Weights of a small transformer language model: 4 heads of 64 (2 for keys and values), 21.2M parameters.
MLP neurons of a small language model. Each row is named by its layer, matrix (gate and up: input weights) and neuron, and shows model dimensions 128-223. Each number is 128 + 32 x the weight over its row's rms, rounded and kept within 0 to 255. Numbers have three digits each. A neuron's up and down rows have the sign that makes its largest values positive.
A block is one neuron, or neurons of one layer that tend to fire together. After each block is what it responds to, as a language model described it from the Wikipedia text at the highest values.

L12.gate112:165122094126179158047120113126130162011108076105160142123110117132118100115131137162056073079055124133152082109148142137153136128152117087090129223122165129126135179096174070164161107168170187153157166127110112121155119150119098138162157114197129135118183109114148068073123192101129143112
L12.up112:133100113155100087101167083132105039099155146087113128102159090123121154126136161102100182154123118124144109095141105097109160125137077130111095194112152187096181103113114187129122124083130170075052156151161122102078148110108132123103129149111174159156106148102150157114126107133074220113
L12.gate449:132176092185151132118121141099130107101103125120116115098077137197131160125152131170118166100122131100125141114148138129161144155112152109079088126155081142150103137087166078171086055171138120133138164125095136126128123129102039151137158117104105120133188137102095044067136224144180171118
L12.up449:186100146077140136141148148100164183085161156133156144105138130165158139094099156097129160095130130136166208140142088118103135125173107157123094101093220107071190108136189171110093106199140135132112138119106148119160162069146148128101110158077134144167166146153143046074145109168137124135
L12.gate724:144164123107142159145128117150150139131142129129128095089136172147145135114198162109102125165113132130147107161160152143095132120154154153138118131095130181130173088159117095206036117109137137123173218135083134103167175056097114068193119077077169103082184163158121113061115169097127130191
L12.up724:086117168171139114132137153146158098162151115067100099151120122060139158179136161100104094149162129146090103169131138156134198134149115184181164141126125157175116150151097157096092117141167126145180115142134116111110123168116134186086121177155134199124117126088093069071086191127135141133
L12.gate772:130119145105124145140114143128111163152100081101156154156173166125156166100126144165143195097076102154122152143173131141108123096106135119147160127097132130108117137186116148157155160191134175128103110149125134042153135067149146151172132153100172195159076076114092115136124180142162107124
L12.up772:125081100127110155061133129104116099114122172108106115127106150134125108125162224101075162150144083122121156088125124148114098159096123068100080157142125160169119129168163189156120115112180113121175141189141164103110105152087070200086127188082089168175159102070093143131139113120124150140
Words opening time or quantity phrases near a sentence or section start, such as early (in "Early life", "the early phase"), throughout, many, of, once.

L20.gate575:147119065151165141190082162131147133079171092093143115144158157159126121121163155096084150130103170070151161150093088084122134113115136197155149100121093123087151142084171180159122123184155173140144130154142149118181126173162097126117163132136088109162122158100146098150151092113087155143
L20.up575:158094161113145123097126120119138113128085121140098203108146122137141189075118073144109108096133084096123073157150116130111098133082119084162099089158128162151096123135079147150129096078117163091151156141116101101106155116150142169124099094110161142076154063167075108137106137180142143149
Second or later word pieces completing a word inside capitalized names of organizations, titles and events, such as Res-earch, C-ultural Revolution, Feat-uring.

L20.gate386:091139097158103147107096186184110159120196117121147067135081130154157104139140091079145135101114142135067128149097116143109197143114161117155124150081146185177151134196142135144147125151182092095071101130136126126178154142133100119133105056117181115176163192151161105127181167095134067118
L20.up386:133115149109114132149162164127144116132101104111176118122109136157123121180113099123132077077128084120126097149142055049186186169102132126143183117159135171141151093151144102190123149069174180123186100130122041105113165107125047143122121127182152142150186138207167086118108171077166116114
Past participles in passive or reduced-relative use after was, is or were, then by, in or as: released, expressed, known, used.

L5.gate28:116139127070110131068140082129191136223176084102109114118174114150183133146183181124203103089153074116077091094134127086114087125098036115113131176136111166086128141128163116167168113138075188131139141144066128135083060132093081076145144166179090176106166100077152085190111130127100149177
L5.up28:104155138140089112132095164074123153127194096164137105145142113086146124160118095121110104152165094128129172098085077169083082139137147159123093112125135113156102136124134170119160081098132142169118124127137152152159147179119119124162126097168091113121140154132150118117153215143116109192
L5.gate63:144077101177061137186108165146126169143159107107084092125140111168142117082077143127085105094134121180131103118080122124160187092079139153111133117135128120122153209140136153157139140129151119137101147080168149076174129119159058114094126122074091106148113110156112103093096121090105150140
L5.up63:174119127144125122142127118131097137119171085171143127115187157119143116178167136110135047158131130219133168098072097133087134107065048178093100120114160078110162174109101127155182107192174108113148112099062135198130140106118095113083142129148104161140115167086126098148108122154129121149
L5.gate81:171090107099119136161138098093140143115137141122116166092140118104127152096202108158165088158113133100105141076131107159108142124158106083096125163151079092127189067146159115224114193139113142143085140179118099101156100202107133165167110154111111139117092133117165098152118092119109066101
L5.up81:125111125096110060103170099135114107182090088097099093129172168187104115083122128105147190137127142134126070158091120134165126084200138123158150127093163138122091084122150156160097199114095200107088127149125100121124137159078118121128113131124202115130129148131096151101099155109143138104
L5.gate114:201147095111177071130203145169190128142159124129165113150104124154150066110125143192100188156108154065128076151136105108095102090116100144117090127149161152180150171143156159194138167121073112097156169166114133108109122120140096097172154171167096144099136107114162142217135089107074185144
L5.up114:108105143108146081123148128133146077129162092171147131086129172101176112147082100156080156151141086154139121169046111144146150056128130086130133149151141147101108178223100166153152107089138131080126105134118140181140173071106115059150117103101122117132127012142122164140174092105073188118
L5.gate339:103118107095176153136125114199109186097098131115133093161123196062077137117178136110109151098134073120099099086121130137110169101126054160162123184123176130149106177125151137091166143073110103127168118069160139172167100117083081139102102084089121116139105146167129140131121175082126189144
L5.up339:163093121075141115212135160152101129105148184082122100153098115136123132108141111126075166134160157199154131168131180205113182147141078151137102134089091124097090160157146107127117149145110111122137073072126099090148160136153121175149102109091108173176113156120121055049084089097126121069
L5.gate389:174152133140121158062113139156075180176160124119116136118137117129094110077124152067147107143165177167113072097195096100093130145138129109072081130114103092080127130107146190178096152139170133101168157123159107126180077144118204141146110150129136144109092083102135103118085128104073125130
L5.up389:134105150159132163136099154130097168145099114093132139112154128117134138150128151050153120227170106144087098108107063148163145154133109156077158127140133143092114148104098160153068125087149195134141134078136110134147143128118131116114112169094175132120157164135097129154081114118139058124
L5.gate477:129108153108116116125091127151145137125171138060143155124187110132193114145144108103137140154189103142072142120110052157142148142177118044164166191127119113126106165111150149156145132161138082168134070067096155116148097097087150131097162111119163152139179130138152141155107118132126191176
L5.up477:121153182093179035113157138138137079090168121121171107172161117132140127156102016153103120135117204134103133185129127153116113129103135160183177081090090125202114198144143146155096178063102169088157136151142154127146082141134149083157123059094134182052117137102145100147158147139132165125
L5.gate504:088122075134156143118138105182134100121088123149163112095189179123147136058159177093114145122133147146170167067142087115155142145112058177181030144153159104085173143082103171088125130148111110139102107163133116161122111077198119059085174159106124119141098099132095079156073136135085104158
L5.up504:087092113084124060107132105092172110101133163134114136137173135086212159139135107142128178131157111137166117098112117099178165128167097166173090086144138106138124204098166154143077116087160090162107126146136146130147113082128157134104202108138066136107125121161046061110070138136160148123
L5.gate610:110181125148123136098131154218124211117104101134106087121134152206118157138166180084104137140126131147080126121041111089116133122116082157143151094145174102166124176106139095128095189106161188098136118187096162123116025119122117160123169128115128200155069119037140173111118138111086140073
L5.up610:143124124053151138118092090119126108111123114176104109106179120117146129129170127116099074096165097102118156144143170134147140139112126185183183127162129141075122092122145088127161135049061138162091160134163093126123154091102113109156142125118151154161104148133149130076207091144096162147
L5.gate637:187085107117147140107209141181162084073094113110130103134105155078132132136142124141127158123107068154122111086126157136144190134148064123134073159156146159136128105149102108061090118081113155109135106126142133191133086159128154155187167184120162117076076149105058115161114158123119126067
L5.up637:151183197135106089119120168100108110094131113150159118068150150139119143175173126107121073143162113107080096126126121223097124137140160180175084133115117112127114130096090109142145109151179172118033171147189107151114125130107115140090137094064160080150100123131092119145062080125125152105
L5.gate681:164129197157122095125153182099152091103172130128093084086173169180169141149154144134099115145209109118147114095094099096128085161146121062116146140148166152088127117077106141092094119118113099172059158090132142191133056090115145112091092108167055132177156160059152132160148110103097143098
L5.up681:075125101177152080162103125159095150120097108104137152099163100070153117194143167115130205123178196143106108182130120171147148155131105143117099113180129094162112074126163120112148094081104082130094139100095181155067082135110088178106153153108117113178170115155075119110130106117122177110
L5.gate684:113136081163148165119154127117130126148126145119132110163146184192113110075140150159139109075142113138114136094091154116075169138106115092097086141149104088098108123108107126156155076147183096169137097105144131119146133098097157148078120133136103177123159134099094102120078058130115162088
L5.up684:155129159166134121126079143117165090165113078123117113159074117100158132128171092161119198113148150205143106189105141145138161145133095136127115125177093120161146147138115112112134124135113056125060081109160182105165125163188128093101218117172127118109129120122152083124137155099157198146
L5.gate775:130097198065103143108155095129153149172124173128125152153181121131104129085123104171069138128088126139159145054108084107160145127134033036092146096154119167113142132168146118131151136140173108089069166108134142152123082127149093072140110126143112193142124112115141123133115122106146110170
L5.up775:126165134130116124122152123161134123176130133148159083132151086162149123149191134131086117117148093079198073126064105125133076098148134135154139116056111167119053152156117139114100113031137083139148122149113099129189096178070156126115038089125091099099137058121125139154153111130122143149
L5.gate785:172103110080137126129138154176102147079109089170120149113162115168190143149090178082123172143151196102123061123103127104102141100182092131078089161158146094088107103119131101084129114130117111115121185113142109140121139117123161152054101079127152103123120073178183090160102125136108194114
L5.up785:163162156137128142158143121145182101185167149157139084094191080149125140051163065143111106174115085083086141133114158132094122117156073108163123106119147104110148139165129166128129139067127152154096095091175191108142103157151122134081113071172171135136065114073149069155120159112089183139
L5.gate801:133171125081075142153133128169125086145117156136181164125145112124092149093178118098176094096126062091144153101106164125157109067128081120176179148126145112041090120143090165100114099098069105122130182152154115202124174095145130130129135129099066126183147163117141186130056150121075132120
L5.up801:108137151110105143159061108124103109118192091138139179057142138102116133092173101125146156139224094100104174128000095109102151104121130130115175188165136114085104119126137136128145105096161100094126138131150121172156143125132133102117144097138136105145097105160155180157151111124141114149
L5.gate870:151158130129121107159094174150107139174158119148115091107179133104141135098118180132115100114188115097122137113115065046049128136147080139149161174130173126145115144080176139099071146121120148090088146110127136108129093119130143119137097122204129139134092113139076173185120139089118107157
L5.up870:134140144151170061150134173139103129144098118136127107121220133123141158209146110107146194122131096118147094133068134084065138096163154133139091108129101093074114141079115123132135091024110099112116123135148083147149066124097145147098109031143108159154145156083096150128092114157164147150
Word-continuation pieces such as ing, in, ain or iving that follow a one- or two-letter word start, often L, l or H: Hous-ing, L-iving, l-ived.

L5.gate61:079109112191101198092133167107140133127165112138090115170132155127203085194144124186086117145107131177138159103136125126136150160114095071149117111114108104150154133162108104167099175094069073113163047096097169136119124112126088097119158164110173099143163118096164130136124161149130092145
L5.up61:102168099164134123180114137075092071147195109173130149122150162138124118172244047099182134120180130126086106123101082088108111137171135160089137110153123107125126139107180115072131075074120143187093134133209172138181153141107073118118105107129101143076151124074121122143165111133158111113
L5.gate106:108129119119136154106116116098105092090105102108111096125141101100063128136175122126092119125106122118148131084133124148121105079105075115143080122157119132150111144073157133118135123116201100127074159161078150100136091098104116091109148126141117091149089169133136070132157136119090089115
L5.up106:128135171140145144047144098074082114112173134109106065123094068073100109123167130132109121147105101122160148134098155111164150063091102148143114110136191131147118104077140104105125137131161127083119115166078129154096129110086143138118139106113081078118111113124168068118164151161131092106
L5.gate229:088116105164128153100104128129094101117095175060144142105110118105134118143152137133142129131095055163108116093103159125103159089147133138134154112117180152167098164102121102133098161173168117070184085116146151100137176154168139136138128126047160072132164093131175171115141176148155093113
L5.up229:152151155126091113142123089131109100114165108123141128130143146198167127125085111115132096175146123134150114144097087128065112082121119093135122104129136101097107143128162092133141149150122172099129201129199126064089173098160142126130082089093189089122076087139111102073155112165146176146
L5.gate281:126133098104155101104108167125092142136073184089147161149118076151113128145107175123153206075129110205166117156103109093139151097112152152154107153131118132155152132173139168183115184150105124112154170144099116126162124111135161150160099163166103121070166151162164165126147154156071112137
L5.up281:184132029138116102164144166125076146072173094105139102074169155159178129110160107179185139115136127143102120145047107110124070086137097141154130154193146097133134088140200086101106119113107117140081147149149129134107120121055133067114098152169119170112111121123140117159149115206096141206
L5.gate282:077158110169050145104133140092097173129158129120123136175103151108178114122113215165115137139137143166144148123106114127097161123114091105145108144120127146101126165090131097127125132070121145092128126075095176136149162093147084076148105116142150149180125129112099084173178173106158140122
L5.up282:160144152063111178137130119110152146117132115117118134174146153114156149090107179121089190110153076098166145124158113166085134114097133122112149145142153105122109163118139110144126103171067107104134116106137133160192111148133059131069105123178116140095104094116175120136132142175125170079
L5.gate386:073108067099126168180126091150082139181164107133165085103131161100120183050137099130116125046169093161138077140122151097151136119113094159105144066098104179075081102160156167128109193122110142138143209121129024107085154155122088087125105098138156105121135130176118116164147143130150100128
L5.up386:098087100151068181153142124124188170097115160073148108149071146128104132133174124125141079170146146048135117161136105150154144060129164072104084140108174106089138078078111200143200142115079130083149110148090114112183109101171113080134099102107036111109145184149093122147109082109128089135
L5.gate435:064106170167162113125124103150110087091056137149076186106146171107160100087164156147134108104120127137107153134141110114106090139139079142098092134190062135188143133179133132121140131072088081096073154233079135124147084103234174163098113089143151110126138152139119140131081126114125140094
L5.up435:079072177146149119115173065060138081114106146167105154117093150126157121127138104182164120193122097132115170136134114126152151161155101159102103125163098139171126103159169134083099136064157100124120110176037124147103121137150153189083098110140069085156141098146123152090185099145116105076
L5.gate439:125102105166118199157052101176156142194196129109124104160174169097060156117186141143171103108095110102159091110103120088130122085127142148143125157113149177144128140130169106121087126120131097105148180129131119093130083137133167129185152111131093154113140138127159116099127192135184137094
L5.up439:132113212201150152114081119078116137159120129114113085122132132128124108038088127105154137154116149115157137108127139158104143142186137155089151099119130166136105117114180185075199188036186126127093154133147151098160162088146133143124106160126127118154050111070085105145094134110191125103
L5.gate487:127151139168145148142130093144159133172123128094115096086187106159088147085126107107172158108173172140182113117163112178160135120102114077081139090170106128146153142151167175159068120071135217121125168123138119086131100125163078125140068119124198157169118123132083172084103144137176138092
L5.up487:021124115131091146137109141137143163119165127139066084132100070110149094121124126070192133121148186140137128169121165123206099100114125111171179112101119124135141102127150133104133143091108159157210097095088200129102138122130095137154086129084079107122101128140117098147043122119145142118
L5.gate488:126129092099106152133151137145185167120163133082149115117137176129122114091186153124081149190119164166127100074120129127150176050112084139160065139129137117188167135146151122104128155119094155108186096110115215086149094106119102059112161169100173176100215103080103154186146203154076129109
L5.up488:149170119169094113154137053138140122070103091103088128129123090153169080162105145097120128168159144140104143028173137142097141090162094126149155153161111120104113126151179147110174150111133203101123150133112164084132125038085156113109118121059178122111118157046137086161117077166151105093
L5.gate523:181071172101149143100091162140140104085030129177142154151165153080133143153144170098103131117147111111198152063150109139130107185140100173108098161187175123151159116143131186148125076136171096161164160071079118115118114144099099135110094083135163114153149148101158097055105129146088131095
L5.up523:135161131086140104087145142126095123110134107164131136101169132095117118114155138186103141169132185176117168163107105128152075111087091073053167141113138138139101126128126130135119200130119081170147132117092124088166127036068106152109049117111090159190112190144072148126170155163140144160
L5.gate581:082095130149110235144117122142133118134107109129084139143168083089082112132156143137134079133079087097101195118166059141170072134165115122133126168108179112135138095121133101096137111107176152094126173103119147120124078086092158132151116126118186109095101153135134136144083158139143101060
L5.up581:119108170190106175180166174149134104127116124089127133104126101170094150151149108127142155108137116103144075082072103151120085058069108140146098155172145162142179089088140159153125172120144113139123105109164107127112085108097146058138126145173132096124111127165161094174132112126177124168
L5.gate597:088101126156111136143125182126135124153048126126142086129211076099104111139145129139119149145134170177140140139165084120088170141177131106105109143144078099084133125110067204179155130166134178114113093154099122154202113156141160167122177142141171190180130091103137146110086154126125146079
L5.up597:089175139171127042048120126104090156140115112113099107181105121138061110125119102152118140059168105169143129184150131103111139108078163148108144169172158159082145133105142105148120180121109146107124148083141159128124117131114126132140130140090146122176178163126130134115107155112123166122
L5.gate776:077164126175081099183082143157106172107091118102096139100056229168108155124085116132183145150153116118162123170110108147125133151127179123150151154222132167117116111094149135124080106072123102158163155171136116189176104168184081078069157121124085119110152081104166144114147171118062158161
L5.up776:092088097057170134148092163124150099136093131100147183157151140144154170141091132157139155153080161071146115144100068152103139145173099113146143107146140110134076134128135121150088149109091139123134134111103170205144122168186131107084171071097111146060131114126112142104156066140134155155
L5.gate798:104117081149110122150131147113137138140132104139176116123172180163167123141157123133160161081118158148176133158121166179123145118107145075108151091202158120115076136207180140169136112103104160121132147140180163085158171172120133095163127128119124104120135066101178122098128118100121159110
L5.up798:129196106115179105150102135149132162181153080162110143164120116133074128161083145177152115163088111163145132106086157156106185115155155098132106175113129199150121089161171156123115075111132107121183176117127124086091165130133121089121116097102123060061179142145114121151163129113114093086
L5.gate886:108115136144142152111143133131220155122074170160108110085178173150084151125110171101137154117048140084168145129101078160164127137038125151184120167091141164137089156103120174134143142079076116133170127118134167141138108159139099111115150142143083150157122121150112119132168120076115131111
L5.up886:116084168087138146105135114150132123136113150123147175099178071107130134133142077141113149127134145146142122175070164159089188171084161107103158159163115152129128161157148127132147125076050182169056206167098111159147130152145125138158106129181093160091138093158110097123122114074108142059
Mid-word subword pieces right after a short letter prefix, above all ater in Later, Materiel, Slater, theater, plus ay, om, ed (foreplay, phantom, noted).

L20.gate106:141168178173165152135093118152141169149095105126146171104104158152124122065080096173087097102131147165151115099155144123101154110072111147158112107131146197095137132128119151181118167124125082125059162144129080149129106100193096134173065149080117138145153126157087101123103199150137173150
L20.up106:134115158101135165184100100148175096050091169099126127145101167207098157122173097100174121198139101089135151155082141087075159124135112151051149113096108122123176092112096106146119118129152192176113092135115178119127120154185062112156175100122110106094110106080235199104124082121161171130
Thousands commas, decimal points and dollar signs inside numbers, mostly money amounts and table figures such as $4,000, 115,205 or 5.28; sometimes also "to" after a verb.

L12.gate208:167109193116112116112126124134205137100117111111162088180083115113135148163224104114084124084091190130164117119150128122099148118110051076140096136083154112122126110138099138140127116140177098103128148145132146084143112074143089091150117155172150155113078108179137142037140120118072130180
L12.up208:078120158128173140113090104098150127165113129093127064147150093093151177119171155163097175162158157082109178144154152167123131109160103078093130087152115100126113121118214160122150085250121116105142119090106188146190124077132117085116105082132090125138112151101159153180076099152125137124
L12.gate214:177113157160129131088099149176167068164121165125150095130142122092169137078068167134093069071104165033127145102175136148078080158143149066145180150094156136110077121151099134159144078087092157086106158158124143154130114123157160184136064088176099103083114114145113170079137102045167139122
L12.up214:164109108104134175130179125155094135136142050179102180117119060104134144138167115070088155141113115182119102108130120130159133143153071086152155103115151153125159119143075193117121155170110175129154200149146156065110117096148116093108100146087102091160149102140149109194075096080144144122
L12.gate436:094092093080132078138117081199212149121141095084115079212134125064144126103112150145169155143121159132096126098133127129093057198096136084131154136119162130137183102172086142131127101137139140153158141180144177110148150168137144060077080060127131111137104184145087072167147067135108187107
L12.up436:107096097134153135097119158145122163152113096136119189128124132127151101129176211164101120098137117149088157121125102097137101111107088113153112154089093124106136175118109155139119118120130131105137109189157134078079140145137156109116110106118131110122119134135111152156195126149109128214
L12.gate541:178069083145156090088119158124198155103137052159114156143122111132132142051138088165077115121108149104096127147163088122126054066136139086133156126113100089115151097148152140208112136130192151153098164185124176170112102115105090103120157060116114142117078085181114146125069116141094110192
L12.up541:134107135085091122132134138088129110111080173150123101170111102136128101121146084126122192134106076118129196124075111179131115140152077148086092120176155116166127121092174107105105118178127156128190145138077123153117124104112169141145162139216093124105128157147128116171152143108093108108
Suffix pieces completing nouns or gerunds built from verbs, mostly -ing, such as Shooting, Receiving, Fundraising, management, willingness, and "to" after sent or went.

L5.gate99:108167099057161098155194138112179130122148139126174154145172136101175147127125105051176192161136120081129092101123138123071123097152144119145136109118126122131078135083205124182104130081088087128114131186145143101140140084107124119160107096104127102166159107178118144135139176185094108162
L5.up99:104088122165146126107079144110163116131148182150139104193090151113144120144134159157160156091193134136114181097149174134115138116135089126190099146103085177167160142163115121166152151120137127121099088137129080150127198154100129142132082145094152118164055069133107162119168136113151072084
L5.gate108:138175122152118102177160142154131175123109114181138116081125168202160108137149117091138092147170143129080129105119143118116169181171133123152150148161125163062139124116126105182116178194073168109161171160211091146134128101106079118097183117110133146203182141103143130160155128094145129065
L5.up108:155148168134129116099185112133089145118182141085128171156100134158147103115152124108116135138191053242102089092149122106139090112093208149188133102143121154117160139132139090099151145148089148137164103150102116123154157153175095134140126145145180080134165162122180159116176180099120130115
L5.gate124:154144131197125124094065170141150134156105092120169157146058101094140095155167154115150123138151099081121069172090074147134121114091140099137072122104072136165154070130130109135110108138063141095133092113113106128101148142150114100184111146113184035123176129179128137170156200132115136114
L5.up124:127103058150126114161148100111112167147172140166122116135154120125145116136181121079124076163173145114167136162113150133191169135173157138126108069138141158068155144125142141091108148172102180174137115079139140070132140128139117153119121113150121117153157145150066149125078116093078159081
L5.gate253:109088101121096128129161147131104144199124148122105137137162147076183113106254085116106171100173106137125073120146091110122133104142097151098076109124056167159126127117079160168182140162126105132156124094091114119122115098139117124153159090103185077079140127201079097129083126106135132142
L5.up253:154146114177161118172109141170112103156125176116092089121130138142136094106172171058106128105116088169143132132151116242190186108111131129120151145172136164125154149191143159151091072117113083155108115114093092116123124132118124102126114186129176102226136183145139198065135194091162095100
L5.gate313:124166149125080159108108156079139061145156098081137113132103112099123148113132130087133138119161132147120173170152041138081126148127173077120142140077111112103093124120190131132149122173135110099085108167211111134134162093137125119137083097133223139143065131152124144198077157162144100136
L5.up313:142186130169124100135136105126132127166108147080114086107126103189190153208134139161152160097131115138122178127136120139135163137142110106065103108117080135171084086069168126127122174126162143129063128107124171148122079138114099122102147111149173203166107099134150093119108158153207085131
L5.gate330:121108138104104088209140141154167082109112126161141166037104128125122125166118124080138125176125118162198144077134094144082147122150113091107176140134156128176126109137131157130113129104102097187081160090130098190138099069141071062110102141141151125125143139113119083155109190159108118129
L5.up330:124149132078135133178223203125173123083117215133115150117138091087109106115167152129159165149112096130155134145120148113136095176085154174130114134108134140169102070107109183132169108133141153210138152111133147139079168135139078071151090165088132093145144124180160106196122158146168136174
L5.gate377:215181167106116085145134087113132152103075167147104138208185158129115125169109107156071128133152106119160127167180161056088140124175151139117105155131107125090128114111106203167161113115145119092113164161174112112159145131157111162127135162149114123106099108126138116115176172136128091110
L5.up377:136195088137107117131151128099113121078117111152127160082152138099099142142127170107150155153124139141129142121114089089076179176180126151128056181094128179124167092097089168150105116153158181148165168111162161140162186132162112171108142099121140185102112115124117106176149147080175155098
L5.gate434:132213199093101103137101077143129076129072180091110148043182193128126114072109092101090168111158130126101102110144122156094144152131135096190156102170143147114149041071161145095153129117145173102081110143152141126105134161202149192116135108127172122118100129115068132166091134139149145079
L5.up434:155181158145151130129123106088150141105141112156116107130160126166114126134077101169175106115156118144154108110139092131187127075147177130083161124098145135110137181212137057117158135173065140108143104131105134089118123142131206078085170085152177102106090116227119159110165174140156132112
L5.gate437:144130064109140130155097067144151119055211125123142154140146160126161160171108072089153166153114134077202115055164126107170103151123121165164165096096143055127114135082114218149127070129188120156130146126102171148096141137084175076106151098103132091141092093096190134161078103098046121172
L5.up437:148188102189082040102138096179082110121139109212154161119180123071119119139163184157148119130191151101076150105121108121098124141138119096128132149162086156148128043055125115079156137109122108104105168172118109149145144111167149116175150133142131109077117110168081121141172143156156151107
L5.gate461:151160186085187026092156148168165131199130137119156104167165153106136104103183138129164179147147168166144116110096126088097141126096097131108106169110133136159107096133148119184099173135067126063139145142137108100187158057164095103145115173175122097147126126127082077135153163144125145090
L5.up461:098137135098148116103080121122140148175126104146118100123115114117174144124151119095213120148128137126112111171136096138090111129083098167136200186134077142175179132152162133118155126119103148150102144120084134105149194104140128122155061174129110063159046130127151129206155193157154101132
L5.gate586:097170107189155167125099136141166105145134117103085091182103131155136107135191182151140099118136135097106125130169198153133190093109111061091133140138038157147147071134153072172074176112088115104102101133139123133176137123141117114145120185154115104160153095170136111194123140186185117111
L5.up586:076145147173076177145062095163144144141063110122121076153106106151171120150115128145142124146130096136161135144125212113136181100141139109129136137135153141135177150122119090102148149105114186051155192119105093099147098189161111159128106117170108112174154131136124167088103115157135121077
L5.gate780:129159140150151070099117113141077107141119069094114114146105056132126136113075089110126115126130159135170083157160152131147091118130204102162154087125132161137170117141106155148151118136091154162127102166116012102096139117122192131143105065131178094121127067154108120147147104141191140152
L5.up780:061103103082150149144138162131088085162165087140133135177200148103135134141095078129128152113196173180143126155143136186150095134154135068144137077114101139121147084150100163094152157148137146171114104106138067186135157159138164149191163053127098157116169109113171149148105151115155122079
L5.gate788:163181143140132090103144117160131126096180055160123139070109107126154145123126082087172185137170121165131118144094079092189107160098174143141167129160130090159039144120138099184105183129073125134130155132138129159135149126119119126081136154116123126126171133108156155110223107118103171111
L5.up788:150176137175216111121148128170114113164088118097055181133081154127095121121147149117089101122147100090075070128118106180079135125105126159139096119149106169138124137112117173144104112121131185113126136124137147155151134158134128141114137142169159116154171112110106202173142097132130153132
L5.gate802:132148145113087122142073135162124133149098150159107077126072124120146132169114136157194147054127161189080134137150129125154134178064140124112127170114108106097115160116064142136136118173163139115134147116040180146158085177113105117159151182093117137203070080138125102076125163133131133103
L5.up802:095136118191141108100142111125108084144107096169165086058199105059129169088116178092141138174148108103172169119099057112155139097122153153051117138180095115090132163140087140200098103043128128104092166145106150130168127099121101117071173110154125123149145100120113134170107131107111090085
L5.gate859:180185133160138078196117132124096115112091066105181173116163193086144141161114132098090138117221130179151137136092106111120163148077117186132167184137139117104129147101142155181118106142112136158130166123118143141109163155120103111121149127118108156130108103166124130194119176172108114147
L5.up859:184176132072125041135117148097127149124123105102151181088195151103143115132084073120100136189160158120171104105123078161195074172103125110148148141055147104179136121180158126189144138153128108142130111140147061081174116092100109075099135124094118149083155145151085131141119159102142119165
L5.gate884:140084094102086078138182133130194115120104166115209095143090171129104136156087108176148178118089147117089143161140114167174179121068140092110072106145129125089063185149142169134140173129115081103134118122152144109194129118134116204152105122107173085118151107166101088087100167112118147113
L5.up884:156087142150137123113155118128134170144174077175136186085104182167155115105090107132162147171152072147088153123155065196129104171099092136130129173132123144148102178201119179095116090144109139106125107204114134133147165115088102065094142147105185174108111161088139191117178084140067102127
Suffixes closing a verb or participle split across tokens, especially passive-style ones like ident-ified, recogn-ized, emaci-ated; also title-line endings and clause-linking "as".